config = dict(
    bias='all',
    optimizer='cautious_adamw',
    lr_head=0.00615,
    schedule='wsd',
    batch_tokens=131072,
)
MLP neurons of a small language model. Each row is named by its layer, matrix (up: input weights) and neuron, and shows model dimensions 272-463. Each number is 128 + 32 x the weight over its row's rms, rounded and kept within 0 to 255. Numbers have three digits each.
After each neuron's rows, "fires on" lists the tokens most often at its 100 highest values on Wikipedia text that the model never trained on.

L2.up244:144104150200151162125113159141183063152117138123105146152061070126132129167124203156098191128078109083130162127164113112159149163169129093118124129171169153061133100139094135132068102097100113165125133134113131040164075132135147147151155053185119040129168162117138118113141132086212129136151181145075115124059120140172147120105115119115162144124091121179158146109095173159113114148109145154134162097110129107123077113129144107116145167203117080122155152124137071084088142105119169117135109115070068136105105181077139085112130120076097055114154147092174109167145121129148123192
fires on: "Sh", "Z", "Am", "Ur", "Sti"

L2.up509:086149149119128118138149148123129138156172148129127140165115110146143110131101113094136146110109157061112108139180115190124170182147133105108128100110084162161127169138133114160131127104056134051045147132170083197106180095117110116175148047159095170051153165150148147121158192139199126103153091163103147126145185113152121165094169161111182180134072091130123090100165081092146107097128208099134174128084090123114165077157132133081113137188145096128101105138155084092102094112097093112169142162129120163145187114098134106113119169124114083125067110105106178099150117104104023085
fires on: "H", "K", "Y"

L2.up28:120133090141129200117119144077107083096156058145145166077212142111109177144166151127126154091179087150068139116185095110147107139102125127101120118108130101090147121147159100158130130111116149156108103186116071166123146130047140141134164171147139154161121129138117146049113193118106117148127189117192144050110098074127130148128152067071104145127196137196097099119076142131149117193128139146117092160154109095125107129099176122116120138093143124124165122152163089136104141104094182107109146112124090095216149127222067148129103181170153091109159054138142122176142117108135091130
fires on: "this ", "each ", "one ", "same "

L2.up1661:123163150125123174132138108123144126094125180175164125147117140101088126168136078185188195046141129192087125127178125090180095184150143072122144071093123124114158074134082126123116098107146140126096026144142201105146077147152113096108152127122134138098156125130125097097121195104136179144115126136141078157110109169171150161103137043169166102135168106148163117133127140127186096127130098164115170124095108126141169112138073204193119181074179114026159144147171160170104122140146084104140147121098122104144102117150137064121173073130107163197161067136139086147129116116119120135
fires on: "-", "and ", ", ", ") ", "s ", "/"

L2.up95:109160081174091103093177095122108136152138149108159142109110096098127127113218130140175125144176087043187102097169113145140125100180063119173109164166067156070106061099153071189128123111122161081160138122142087164149146142085123129159077109049097194141192136104136158130114084116201130114145129147129103141186100157142123161133154094156111135078147137151125135101059112132095078134142090128188208092105132067127124129118091090138096165142183147064180137119106136136106144154076167140101161153140058101124138117145149155138098091085111149142150060114086110167161136128110168192
fires on: ") ", "9 ", ": ", "\" ", " "

L2.up1307:130110123168149093091129126099120058106120109103159143145207184093137109133171161158111116206196077141157119166123124151143112085150116135139116077141146087160082134137131102117120121141062138152146124117151092163104150134157163134059114143108109122086132114163124131127093108103176097112137152113110121135125115100151137189164073032183127125135136105105148169149089112194185125097158148092103133096118168139133169127138135180172157145127105189104121147159126144092126131081081113133141160143111128088162122108110183145093095131105119111104072133124147122154146123127190057074
fires on: "s ", "held ", "ed ", "found ", "ted ", "placed "

L2.up558:176218128098147133115042141134131147151128114125125147184135211145059119119168181086166141134159150207101092127158109148173162136095110091053146119160132135096091046119121126191120122116146115115095115167112179162106101152146088157136118106150141176126134156102148090096082134138123160131138048079120127096110110065140121152101192162107134095135120105138142115153114134117144139155128087162083069114145138142128125100152124173145139136099028149144158154125137134173125072131168140109087097111131092116132197096128106152043152079079130092218084118148146143090127110115098120085
fires on: "| ", "announced ", "202", "requ", "den", "sum"

L2.up1343:171096133099112140151113192155125180112174100063102127103153213095132172139118131156123081170227076101127082115146146133174142096067107152152137125121113072146147137140143130157137144084171121106123055159158138110101111142123142188167138082117193074148148139128149175124111102126181123138054134100098236162160109100105099157173133161071084102148106124146149165100136133131152121138150111157156127116124131196114153131122094149093151166169140140105151133108127077097147120094158091107081106124138163140120114085156069113149178135124129102094137190167145142104150106110147120096
fires on: "on", "Dor", "l", "www", "host"